config.yaml
n_kv_head: 4
norm_eps: 1e-06
parallel_block: false
optimizer: "ademamix"
grad_clip: 0.5
seq_len: 512
doc_mask: true
MLP neurons of a small language model. Each row is named by its layer, matrix (up: input weights) and neuron, and shows model dimensions 208-399. Each number is 128 + 24 x the weight over its row's rms, rounded and kept within 0 to 255. Numbers have three digits each.
After each neuron's rows, "fires on" lists the tokens most often at its 100 highest values on Wikipedia text that the model never trained on.

L3.up1043:144135168183122135105122155129142124134134113143115115160079154148136162139172160114110094103089165123125118144139124119143158103168149097198129164171167108130117120154107151137136140106148131130074101123152077138135111155122154128109112120143147127108159166117148147104109118121077179115133131141165163090143120090124189079159135113132091128144152110116133168145143091114136085136088106127121131134122097111123134132106111136111138118130137133157115095116109135155112132197137121131123113143126114129124127149122128103159123192122087126092159092094138121126152139171091157162
fires on: ".", " College", "n", "s", " International"

L5.up1115:127097106125101130136142157110094115113120130134091082104088137140166127132149087129127131138106118073099064109132133094087132153090131137072149130124122101135109102148121105171154123147126128137123144163105090118135153178119111100144104099123124086122121145128136151102143095138156087139124132147131171132101067111093190143086106156109103109138105109124137132142139156119149108163156087113108129104140116146124089130115103132145101143122159122143121162061178113088135157141112109128156129159128138088132139166111145104090149149080122127161140158119151139145101150153151095148
fires on: "o", "tic", "e", "do", "ite"

L5.up1118:136121115153114135131141163110131142115134157081176100113181110148152166140124120172157137101124084093109130104091149154082095095095177133097135094136095172146140095157131115176159160120080098112121148152122151152146164111090166139128142148147125153129168112134113162162116103116153143137116131148143157145146119126123116090107100145128090088106137148143139127101106168125127113176111128129087153122147143142130116165103107085176162129114130142096144164107114132147185132157085115125131129173161138121133156152135140115156110149088110146117144189092121122122167091111144117132
fires on: "'", " |", " you", " to", ","

L5.up692:143109134156121089139139140115079157111111139109121094123139123174135110134137133112116153082152140157121120139129145141134104125083156205131113097186121143130109163128139135226089139117146102117161126159174089116158137111117162091131136102158175160097177153158121088142125099105135140096094156141192197080122142124162127117121135124131118135135103129075098080133122115101131144117117109128118166138163097107177093116172129137163082104148126119106146153102126121100149129131134093093156092115127154092122098101116156109091159098133138110126128161166126143162126118140137127134
fires on: "s", " at", " a", " and", "ha"

L5.up2028:134135100127121101089140124167152128158151144105135117106129157097153191179096152130110135137141141133130145133104090149121129162131161121144137170125129117167149098131124121127117137148143128136104147130127128117153116132136107147153093140147150164110114174112161115170125103147113126110112130101120172128151138148121180096122136137128103144157139092111154117166153129095121173133167099097128126131119123133120136114153091126129144131134104141142148122137092181117152152125144143109126135117110113112145116097090112123125101152124123112178115100145120154119141073132149122125
fires on: " |", "ti", "c", "l", "st"

L5.up1483:146137128097119108085166099136116174122133117130114135075176145187108126138077081167109143169126133120142089187065101124072135155136146117135137137113129132108089126165096113133088139153130155141117101163179105127094125116104124082105163102151129125170106100118145156142163094113146139089160154170128140141099096128129139108141131131111149139130101134176122127147106128140130127124108120123091141100143160143139149124116100122135082135095155176109151115113175149142124140098101156100096108147114131141097110183126144164130135125072076163088157145115120138155139134135111142135
fires on: "e", "al", "o", "ance"

L3.up811:165110091114115178123113163117139113146096125067118174152158109125148104178129132114150098143131094129089156120130134168126123163120123145150154134162156141132159164156117130138118142116133115110152127107099147127121144161104196181142122135172114091163124182138084126088120120088129105139123158104114098146147088094143083140119098152116196124112114096100136134151159120151175107144140129137158111143130158163104119097129150136148122128120166145162117092143124120147092132123134135117123125129144138129169180133126146097129198127142151094160089156134124133091118142066096136140
fires on: " from", " cm", " section", " ft", " adj", "de"

L3.up753:125124132154101109136160130159092112176114183095109130126142101125077128083130085142096160130121173107124097109117154132140089134126148182143149114113173190106141104160117102161106195081157110119148111145132128116157113143127121130107138142130157117117122139146134159140121108101175139119080161140134146108106096160145127139105160128140134098117118097149111145102092186163129170137114148098093081110159144151142122163113058151132144111131120105123079121113121156075139092150110150095132120116130156102160121170130143154104175131136082164196145170140115142158144071129111137117
fires on: " |"

L5.up1473:119121132179110119093098155122115088103105109100142143116109098130141138089122115131146119127118128089101130123118185092094130111117120158146112116174116167161119092118104166159123137130146118143124119130092168123152162178107107086139146110168134140139155109104097137084114098118118095123112095154135147121063137149172124137119111100141161116175151085198152100129144144128151124168108122129073142150157141151104101102125126128144156119155148134120130108091093124152141142115112146125114171073174129132172192119073169176139107096154107122145136148138119145093112118160127134107
fires on: "s", ")", "-", "as", " as", "\n\n"

L5.up1267:141121147167138149117125110144116150119146099117143096143122142144118139125093118150143154125094163121102151143160133142097124113134092143120149128123132124125115078124108144121099150112127100133123113164084102170074107117108085148118095116139163149075104100122155139100131153120091159082081119084165140162113133096126123097088167135141126099116130155129138147123114133097141129134137143153137101137110145133110119081156185124133132173135127154138113163148118125116139163148101101136147111160106120097134124132093137146108112127128143164112086132149122114110176084157104177156
fires on: "–", " from", "0", " to"

L3.up876:120128156133104131118130138115134107105131132136093124119176115144116126138131080075122103145122151111136069125131094155095113141139099148138129139142153123134137112137075159153115130096162149154140136140149104113119147151130123144118106166147116131151100148149149162130138135137129131109126113126146107086139142077121124120156140120165092098138159142144170124125110176125134108089133136109104102093121123128114089153106137152091127101151088148139096126132158132164133129183146171118116106181102156127086107204124171157123148180104097119158114114119091156172115050096104116155
fires on: " |", ";", " to"

L3.up1907:097109177144177114090170135115123128150160170108144133131158097130171123117142118137097129101112103139144119146086119108111125152133112144154102160093159140131137119127083112101091133119120143085177133102169104119149112151122141153114195135124158150115095119128107103122091075141132113145089156113115148143154152128123133171116148164117152088125089087151129171142093090145093072116094142150139134110163122110206119116191103132120147128144128154118138111094133109077085099116130160146150126102152151111127137118143106151117136139094098145166137141100091132150124119122137136133
fires on: ","

L5.up1507:085115130130092117137129090142147143134176132097107085095150087142126179126117064089107159123150116073158146133078094120103118175139137159137132200155139112125128162126136140133087120133129158068130167136125148070139139153139145113141112124104153158125169123131128173093176148164134101125137156148078122128128165140131146112115137131126135107143120126112151141117119121101123100093121147133123134130140127136128089140145142121091099140145114147107092152124161134145137120101137171112122133075129128145192135123134198133199171101126126137148168110091116105138093106109157128098
fires on: " |", "r", "s", " in", "|", "er"

L5.up739:136131125161093097112146123093137149120156179164118077105151164182151105122133139159101116129149163174134154166091131116088129140170127149127176143154113172144119108106137168174119119118143123139166159188168090110144118115130114082102097091128140142164133124125122153106131143141183141165141152111134131107125144124176119134134108129142092149147115116107115106127160143149122171096126101139129105105190122124132141127147171118143118129117140124144070149137148083096161114099147139099109129089150151106122129143103143099108154158103139132099118169146108150138142085177113116139
fires on: "r", "t", "e", "no", "l", "ll"

L5.up1614:142116133160117100107158140134075131125167102109147181151151113122125149119153129162148164141114159109163141141105125153107144131130086082144111100141128140129125131161159109171074139106128094112142129135095126115152103078092120135102083099092129167158111080109109111147136109114124136147155164109138153106148087104114146150089137118102161115131089112161142131154124157126106132132136113092079120070141145105158141098092123151127158151093094128140124147157169108132148125119090124118162118121122151075103136105130111122145181171125109130138147106110114123163115154126196151146
fires on: " |", "-", " 3", "ne", "use", "O"

L5.up1551:125134088140145135092137149162153101106162068090149132107127128124126143138143102107144166085122155096102077129134115112148149102142157148150124125092186130129152138160114092152117153135145142109127144110143131134065074107134138149140192097156122123152140124104182130098095103157122155112143107110158134074097108112174123135150130110141144132170124117131183100162142105118120116170112148163118156112121123129133124098146124180074128127134147146098113113164127094122094122124141117126145142146129131156105142173149125096144132158112118129127169184148100134139129126129106160145
fires on: "s", "y", "n", "al", "es"

L3.up531:113082138130128106139127139165140130100128127112140160120095141101125092134066098145111122110135124139180115083119107128128094128126134195098103139107111150154102106129111089097130137145123126115111117138142160125116140154122138082103151182108137142167120136142105144117108119118138124118102131146074160100121087153133144153097122133158098120112160134161142140106110145123147126148121133114124126128103187116175121135154146135125184143131082128149083124123117126085132151126111156097115115113123103121104103096115114151149135170123145123136126160142099113175098131154115132144
fires on: " |", "|"

L3.up633:132175151121099146118123139146130105132080174133094124106117161132131135117114123118148122102083137112116096117106128144096096118148130134164114130129168169134141134105114094139112166186128108115164143127118117160139093114095155124134145113137110132141094144132092157124152098134126130125114137132141129143113111124121111093109133140103146140124099107129159127123123133173141085166082126127143112118147146163183119120073085136142102135142111112138106147171157139131134137097113157158121108125148099148144135107162174105116166191086099147145113132137133140155152060122161122159
fires on: "s", "A", "n", "athi", "ra"

L5.up491:107136084121108131133119094147107134138119133123109107139188138106160176089155120150135153077160152112098144141113175146100097159165108113112142087141096131167137120183117103143130147134156092143151138139131148109128143140143134153120116160159111147052120105135146125121147148107121131146119096077095150108160144130106144104106127145186134145165102142109113139120119166116118195149110138117090130159128114113125094144144145113148136144167155133136085159143170139152130147164171123109108076118092133109144128141111148116111121174103132139125161138134115155135127067109184120152
fires on: "'", "–", "p", " 2", " 3", "ush"

L5.up1225:096160125153167091110131133106100122143120144178118098141144150173128101192139115135118114148122139135136117140156115186077157122125136140140134157144117115149121143160122206130108125102141152179169141093158114105119149109135150116126119151142157153126118117110131110137143115137150170130161131096120142101075060098118115115145156156182120129144170070152130144135160069155136108123134146135115116130172140141128159084144118095131093123106111150131114166118143153098126134109164151099102120122124151130130095141141149111108172124105085107122149096146124095074132076076132123125
fires on: "s", " around", "it", " of", "y", " |"

L5.up1150:131115089152132183118113149151112118149137133129102090113102129129154121114182099141126129137101096089139150152096120130116132130162114107107171144097127087101136141154106080125127113146131138087137140164165109159112153120121134125112147155145120144112145177127107113123119129146096118139135139084114154121161145157163147118122152139076097107178130133090124135168154162155156151126137133135125165113106092166155085150120109092075171171129151112172072135121122112127143111145136102096097146110127097098152084110100132101132108138140117144125126128150138142125104114136104149135
fires on: "\n", "ing", "O"

L5.up1060:115131119155091106129155152138150102137159145145128107144177106090108164155067132105137153141106142100126169131090090107127128155119132122184151163085131160143128113113115105133102152112131109134145135150142139140141065132080103068113134140133144141156107143142153094103123100120106124127141169148116178153111137109121105132116157152135118105191114101116110131132113107118144120124125211127117089121126115143168107166172098168144134111140165163127141103083140107113100115135084132159112112126125097104155118098103092151087152133136111191125131095131124145134132102183112144133
fires on: ",", " graph", " P", " fruit", " leg"

L5.up1523:147089118190104146128135153132121130153119106107124117158098155111146101154127149153134175121104127121094116157091120122086107134158102168152144185170088128127125131152114142139091137096122118153114103165061123165185086139124104112126117117109164131151148075103155104134126117148080167112100148125118160132120122142072192119118118126156127103140151078131172135180162125146157131132105091141110124142134110108149097105107133087138186144127115134172123165137135111169133160162091104136104111146112110129161136115072134103127151115104158123129156119083124139128156130181154119114
fires on: "-", "–", " to", "0"

L5.up1655:138148110115104118148204177147134097186147165124097134153177104111104145127180117126121126087123107157134163127136114172095099111162125151124129166168075102145157129122137157134136153115122128094092130109137143145154143169086158134084165147149126122120143099148135121117127140200141128169095111106127111141115122111145129187122144140150151100173126112113152158110129098165156100131132137126106138134146121157147116145143120138100148125169156151117144166128124148109136113133117082108179129105115103133155126147179165133137164147090102121144102132147120134133115147109108077134
fires on: ",", " (", " Chinese"

L3.up784:107124120123092133098165105148122115160159140121100131184099149131147160098148057142128127127106144107138116105131173114128127135137079131121121126145155154119144108118125142109130124166154097130163121081126131180155169144121151157111117129123133123114144138173166103132112089134154124109176163104076103100126125106156140155109134153156114120130118110153146112122129170137136149122125137155124126085174129154149138149138120139130116120156156174146119127119185157126142145144138112099145080152165127151142181139145170138114144120131118127104093150114118125163123115131137087158
fires on: ";", " and", " which", " |", " or"

L5.up1328:100109089149100170115151175106076165147161160134150100159162115126125127098141135131114152094090108091111141142117106176117119161085077119131080117126124160159132085123095144108133172113172136149147123170089153116151110156133110131142075157127148168077140118135118114158148119138099135117148138148118122100140163118136132169081125116141131150123119136145108145140091115123177106122131081183122088159146150133137135124116131129141147145186111096092133150158143134135106119182083092136124150132102099118121123120091113119119127119097146120124130127127114122134122128122156115166
fires on: ",", "con", "est", " first"

L5.up1820:120105104124108165111131108145092160181141151121119105149150143158121127143119133147114157120124139115140130163123115118118121128067148156156160140113168149167148117110090129098118111162122106145160143131094178117131119191154121113126124145114141124095099163128115121127165144087134100133079123112121137110143129098137112153135156115131125112125147133132140126131110139142134165116171148155107130139128101105155107168148124140131165154136136088136127132109075136139083135120103153154062111111097093140150107151074147140128117156069108163157121168185111168138134075088125123109
fires on: ","

L5.up408:102135081118122134119112147126121129123107176151087113130130169151118125108112102101118137191176123114140118148095114149127088178147130112116128128171109134103116161179119124083132118097137086127114142102188116154106180165125162151130118139140107166142123162141162130141130136136139086128145158074111116195135144116112128123118131137175127173117169130155116107130173108157150170143157151117142102170098128155110072132161146105120116118144131138100149124117149144127113119125140163130115146146118103145128101150137133141174159131103125165123147129107114133132151107043151103118
fires on: "  ", "r", "l", "44", "k", " in"

L5.up822:089063124131157131117177168151111113101137151090121066154105130165157141122148136204107146100121140161097089117078165141136110092116121124123148109120135111127133127107114141147104096100132105152110163152085115147106136132142154138116149125191126153118096116166148140122067125104137149131138122102122109150141132107109096080132134133154099138138175124171121125108117100128103163168128096148110113097099179120139079101130146132110154109129150125133128171124112142109118133146161164130110151113059124139128126120073106175112147118105141161130141123125097131120104093136149127128
fires on: "-", " to", " and", ",", " on"

L3.up914:133107140128093132141154118103136115084119097143120157182082111148121122123123118125119114077109105141143113141097086162120169133135133128086116176122118120109137121118149147139101113104117128161129111125189096103139160097124102137112129098127123161130152139133137137103112129142091129120136179138184133127118111118131119170093125159106118101158133174129147103131112118145132113131155127128104166106103132061118148130143132110116115138143126087128090118123145127145144137132078127124142155165122143100148097125099123110131126165130121115118116136127118155146164105135097119147
fires on: " |", ":", " ne", ";", "\n\n"

L5.up1639:145144140159118107115158142101129085115128134106093093092090132134150119123160130128121110093136162127152113122093113092140100114120147130126163120142106140122151106114114126153118119151130091090149133125148107148138114125119128077126151158135115163116136152113101104138108094104111089100146139100121126094112118102159156121100089135132091146094145152128132105107149129081134126094114161122079121133130131135163088132142105152109129104099129091110113138123102164123137093121121209127102163135139130120090140163136111132157194098138129118134090158148108154140087192135097123127
fires on: " and", " of", "-", "si", "E"

L3.up1774:082142060128127131150189131151091134129150102154096144143105142172123164111165115147154178090115100129099163143134138089123115121124102140134119146145130115112122139116103085105106121117155128179089156092109134187080164117098145134095173134169119132157132143130127151122094112135147165091087135127102141124162117149145155098088104116067104120152142129113097142078068116107128158136133103171110116104132118171135086149089114126152124102116133112120093113112147153096122132152136176111121151144144169109113130149105159136151126113131107123119146117128124103144113105135082121134
fires on: ",", " of", "-", " to", " file", " screen"

L3.up69:137169090111156142139114097124160153123121148092144136127126134122114124134097088107113085138108115148146152129084156118116112117208113128107132166123132086109135127164110132117120100117136135160075145151099090164117083128093154153116158111139146136079140163128140120111126110095122151135121127130068142067138133114157187134162125116128099151131144115125141166177125126096120151105123109108127136177149117119139152132102100114157111123110135098185128112149112121112088147148139112134139146130125159147116158144071147130140138139130073114128131129092136128136131147120083088162
fires on: "|", "bl", "obe"

L3.up512:153089153139183110125127138106138087128148140133094135151089072132136138123083130118156112114124105117117124122136099104130105172097134132155117141130178134141129152107126141079098142121137148103120116110154107122113156128084122129117132077142128167113120089092104139116122099155098093098102156101126153101113109134090066202115150148136133078151084102127146145145128129121159073085114129088115121158141109100130133093158132155107136108151132177117138056179140134136143122196149087154115094151084137124168181135101171111135176153143146154148093138094119149126130092137144112156
fires on: ".", ","

L5.up1362:137156125158115134118158157120109130117120128137135158165145141163115114116122108163143109084140174137144109153117123135120110163097119127095128133169108157140138090155130125130078149093101163119173138097129134121147175115091126076126132136129108112121133119122102124131137077090129151163146119118125113102122117124116131097132117129111127132138109126122133142076143097101150134170111177157085120114113147124088120062119113114182107110123137157117082089151177115162126110163148117161173172107130161105104159126131130188116094116152118111135103119120136128126127158156137134174
fires on: "s", "-", "ae", "r", "or"

L5.up621:127132115147147154112155123162134149135092118143166135187093184138147104110149125145112133105150153129082111094108155138125089130107120157163152134177130169135123129155120147124122133120137057141145125125124138197133150127080131100143090153126138116128085143129140134111100135128126154126113110096138120157118128114142140102139106142162088117073188102138146137162157137114122136139141127156086125128111160143142157136138110143117178151146101133185126149141099097151121118145141141133143117150172097140163136102110115106118130162119115131135163120131140131160156136125106101134
fires on: "-", " the", "A", " or"

L3.up903:115118121188092152103153137180086144128141148100115123155097169152148146143140077130105150118110144079119149131094142132142111196108121153082167171133132121125149080104088110168130137132142156094136156158120156127179150148084131108113160140106132126119108149129160171092140102135105112131083137083119149143091115139108123113087149118143115105119105129145116137110106139155132135167127120123116128148135102119139079159134126091137131142133106170130080142097110133105118124194105166085135083165142129117169120147156112133143110149105120160141105118111107141143152085162127144131
fires on: " |", ":"

L5.up1780:116109109154143146129158111130115124115146149114137107161094101107109113106157147107144143132133172102108100120113152150121105114112122167156140189165146122128090116092069132149089156140166129080180092142140115142135125082138125128095126116107096162113075138115178136167133063103124116115135151064167185111118139133099142127102121153137182101088111088098159121141150159102113107081131096129156146089113133119095107132134115134138098147126110147151125159104100120130118138118143166138117140131089109114056108105101144130129147111128072136101144136159135113121159129138134159129
fires on: " to", " with", " a", "s", " |"

L5.up1734:069074126145158106129164136125140106123156131099198120154142124116156082126202101168135138116117118168107123090135110170114123121134113160168091150135173129109107146154083095145125105153145087124186129098116143121167100116153129170142135146128154135133145114091154141148146153137113106109104120118132142159133114095172136101061152102125105121152136151099103147127117158136106122128125102129124131150151127094170083132122127141077171127131154116134150157121114099096094105144156194122139100108119119106061153164111126130127143149142124159138105112130103127179134134067130152120
fires on: ",", " to", ":"

L5.up1096:117146094128107142159102130146159126127170120150117121088104147146138168142088121096085138141143108132152139119131135101155100137137129140116126138092097144088143127132109140188166113093163133093150152155088144107144169130073138103129190153137082090152129132144115161134140097124120097158148129118148178125098118102075123084087121144140136115153127106152109148107138135103149145143109140101097151100145124158150102138117108149142135152099124135153140136112141098148135153127105106163149117161128121138147090177155172079130138103124101125120138144094147152120139097154146092141
fires on: " |", "=", "us"

L5.up832:090138079133153109113147122144114090136135166136112091117157086120104142148117112162106113164159154128116089140142121167067131148159144125128157154132136120121118108093108130124122121121121088100164145155153109115145132102152148082083129101131104134127175116146132148097119074110147041132136135091150150102161128106134126112134104130131103097099141148124160124133167135097125168120111160135135136156112155147092113121124153130101144145159118125141121081122123103126130133133090123152081093123114163104117104128153100144119155143141098128137171104136122162133137090112122129144
fires on: "r", "er", "ns", "t", "rs", "n"

L5.up674:090133102135062121137200164136161165169141152104098148095156137118098126122159126141122136148164130126125090133098144183148153120197100083143099169141102103116142151110098130144149133132172087103160137140131063117144111110112102127111133108144148113130140116090119130107127115139132132156133165117084156118124165121131109088055170144084100132148164119128120120153174144160143144138153155093136145161125135083149126152129136097122201135120139133121178110120158078126132121154142156113144143129117127130162113088136140122126121171053115111129142140142108163149137056114122147151
fires on: " |", "e", "l", "ation", "on"

L3.up1551:107153114135098137134119113183096126153151146136123103117184131098125136128116146164135149118110128117124107132124128161151136185123177096133126131150130128145110175205123150171137162138094093139121136126106137145167125142107129135146130137117166136139100097108165134094100075136120108092167153128128130127146161115117122110097101118130175114105137116138122125122157174110119187117088093099122128177123148141124103108160146124145133141147122158117162107137124161167126130104136156116116142125150138149104115116090147128094152131086124131169178128153123156140148091106104109145
fires on: " |", "\"", "0", "th", " in", "-"

L3.up1281:173170134117078142124110175124151086140147149139089141105106131140099122141112138105124179146114159138135117134100113154101130086161142106100125137153169145134104109138111134156101139131140138140161108160150131138183113125141124155119097127177127103138108109080133120145125147105124152132114194133129110115089095138095139138145159147106128124108126171145161125103120145085106117096101119129105111142126128150177145129127121051147093128114139113091066139106143134091133111111176118112115119102126122095103114150116153131137121158116100091119126127140104103127147081125084141120
fires on: " |", " have", "an", "s", " to"

L5.up1238:107118116115136144155132138129139122157094132078121156127120158140115095165115157153117083136094150097101130173108128130170087162168153139128090101168116097131134080146115123121112128124135139093137115141063141086100124107126120126129144162111178115114143124103136124125118156158149143110100123121125123096112150133110121147115166116145162123162115117139133159141091115103133070133143114104125129096119091152113125105115146140138134099127118143112078138149147137166149141154146118134166086182124138093125109087111149135118124087113110129120166161137110131143085129144104132147
fires on: "–", " to", "th", " been"

L5.up1033:141102083138147150163148164118117100098161109095106059096075149196124110101142157172110135123140053106109136146109140129118138118133117119129101087124149165137120089134138129192092110127090134132133102140151118131147126084154128129125142128169123143106136164097163171152158126085115079091176121131125133113100154105133118145128109126085155159101092124102147123138125140113138145142075175100096172118160097098124124121144127126149111121126112148160108124140153166086130131158091134091104118120102120104096158150136110125120166142099158141114124138126115148155164154161147159141
fires on: " of", " and", "se", "eter", "d"

L3.up1148:136118096155132107126134127116088087091123148093161172098180174138113119164138108083151113136110162123118125163092151133159117181130144132125107147128145118122134096130118131122118137051132133119156130086118144113157147098113123118160199152098109129097091090148164116111163097119160136127122182130116155137145164087118174104133146137150119132132105123151127125156146118113135106150154124149099188146118128119144106146115170155099164169105108061157107111128078131137109109135127133129120148166105170109107158169161103122135119124119142142157136209174122178139103135118147150155
fires on: " the", "A", " sat", "The"

L5.up1541:113150079145133119138080150125144148132089144118076106114159140119144130088089127182148149135105119114093135159115161155108112125134147096137147149159123119127124139105092152151114122104125130149138136118202115122152150150151093121124139131101173115122164122082153138145129141126117138131148149090150148132094116116167129114106138116135138117135148138113160112157121161103113143150134119102106148144096136151110075162118164140157115147150115144098133113134184129132126137163092115085138116130105136100168134115121133124103119104104126107134118133144130151127168124124144114145
fires on: ".", " |", "'", " 3"

L5.up1884:144113090112092086135142110108123153110135098156160110129155166142126138121124150183107180124149108119137162080089133142149160131123116128108146144154094119139151135134110116172149133133098104164143127153129149130086105154114126150130184112162102096109121116137174124150156138107163134133110137121112142142119099159136139134140120123132104083140106094143091132128127104144135179184102140122134154110149193148130128137173120114167139115121124112119143145161116118138126115115138076129152174144107130156150119174172143155121116158148159165128130144125126119102178123142118124133
fires on: " to", ",", " is", "re", "te", "in"

L5.up638:148106103189135130114148120166154112126102139126143074148123163119129148151100135150136101127137159141085141113135115151121151117143107128173149138096143111099135140156101107148102130108160111147139139119085103156148085122100099089126131149135158130132140078129128163097116139144116140126125094148132157143119121136099137117122143112104060122058170098146122090147089115096120160129130095169127112128132147131126121096151101131151157128141109113139097116082132141141176154145135120140145117132114125126141099086126130164110118122133156139186113157144117160109151088128134139137
fires on: " or", " and", " to", "'", " Gon"

L5.up1741:163153139108125115071177124141116153103125139149179099148172166173140131141162099138127143138133174153082082141074117139080098089184120143140199119112121140109146116129097153106104099143128113144129109123129128126125170140138117082130099144133112123120159123087183155096107129130139125132134153092161180139168151101132106149132126184155117110068133181123102107126106140122093139141155099147142137128119183092130096115150136108118130130163134136114151184131135101150098093145117095091092127143115170116141101143127144135109121163106134139158158127144125153137117096128143155133
fires on: "-", " to", "ina", "ra", "da"

L5.up2046:147094170150104149128141126178144150132162130123078123130112118123134135133123127141149152097127190102131119168096104128058126139176146157117167143137091090130146111095144114105103135126156095124141133167131152109126153181099169108114139113143126145150145174128137135099120156099074104131092114134105117116101137097112153127092112115138136110167178113176144148143156139158103122125123126128126107135113133101104153159147139096131155138140133144128137154118081116118127145137108148100106129101157119141121131113114117137086193171109139119144175157135112141179112097149136095119
fires on: ",", "r", "ng", "ry", ";", " 3"

L3.up495:114124089120087119120183139133114159143140128150153121131120089133130084124105133142101112126129142127145111148112154207133049144153125117140101149120075148112105138136122121135112142106115134146140096139140152105132095113052156115145134120120118130090173146099146130103090123132112109105123154113109128135142132128133117121107121121094101124109145101130100134091087111157137106118122125105147121170172114092140104120119146097141152092130109128126137082143105115154134141147169127146146124113099139117109127135126103166081128138121097135132202135126119133139140103122143113153
fires on: "'", ",", " in", "-", " cho"

L3.up792:136096108115162151129078133096156125172135156106140123086139124121138112125131140178129133126121122111043130153107129178095131137128093114114122153140125165122150105145107100133100137152085147121138173169136148158121109131123105104161135119137121128090147167128126145127153148141102131103115148115095125141105163168168145138141197154143094134141152144175147161182112125109151111118135144144105145161122125132106158121122148119121136159161088141128164155120114127104159125139103142089128144148113103095141149121115106157082128115144102141092107144185111142093139139141108153142
fires on: ".", " \"", "\n", " the", " indic"

L5.up261:150134097147129143143142145111142173133137124131151098114150140128079116080073125091143105118134076123115135120075102145119114138125094119127108118118170088150117146135107111149123125144109114118125116135162125160142103102137133172100121135158112122133109163117118124107130130096155105143154138137119144145165122081096145116093144147130090093098125154132121111131171155130139122074119126122134141116132158116122098098155117104139121152176120133163118141152152134135126122130157148112091143105111139113162125120118098179120137160101101142101149100125126140116156033106113132134
fires on: " |", "|", " to", " in", " Gal"

L5.up1023:084176103140161144115123107119076146189120157151117161149114154111122110090137153117122122145099085136129133128135130115078130105122111169122158150130126131157129126184125155139113157117143130134142142140104103096159147126118143118065112126116150182133112106159108093113105134108132111125127122133148153119166126153115070099068170140161090124101154083120159117141108112069114099102142105132120096134110130102128125138207145162111116107152131097115121084135119119115154142143135143138124116131155126089185128116128106105109166119139140136161169107119130127103164086138146117126
fires on: " and", "t", "rit", " or", "end", " piece"

L3.up841:112130139126139164128110163131056106146110097112108201155144141165137115138115137122116142106154126113084134122133144159048169090149128149117146107107162111142096132145129105151133148130135150110180098119144156089134144127137171155091082156146160150158106126126106110112157114094130172155108134131125132145138102110117148129147104161123127104150130159150129149178141155159142115133102140155129093115118128141149144105138156135122136165110098117172120126135130122133123117119095122112083095150129120067101138161131137128118158167175155147101111103135104115160101113131123152144
fires on: "nd", "s", "ed", "ui", " Raf", "ev"

L3.up836:156146152110122108147153080134096133089144109107129152150096090086119113134126089141083179109124145144116110112139143093120125129091123156149132091170110118133126132141141099122145164145131116115182121133138122185136147168077148119107114166113154175114163120131177133107074115124108110137165179120139127076081119152122151120089124147190108094110104096142113120125126167061125131127125100122119087133165131142135144144131143105099111168129125167147130115134133146134140158138107137118156155143142116110147160153108136130138116090133109104138155164109111137189157117106101150164
fires on: ";", " which", " that", "|", " who", " →"

L5.up333:131117091123164121144158131125098123094102136103104143150116151138119138151090127102156117134125118154125104168174074166095137148149115121125106139128115139088143107151119101147112149154175155119146136126185083134105131144134161147160130119111152119119113155092140089138106126146088133131108117110110143127074096141137123139130150147094165146117124134128166112164150100147117151170078146095111134102133162125135085091092130107120112116101118132146126147146179101133131106131094130113171152095120156149087117148124120123150145159122124149149156141105111131114097136130160122146
fires on: "s", "y", "ae", "ry", " (", "e"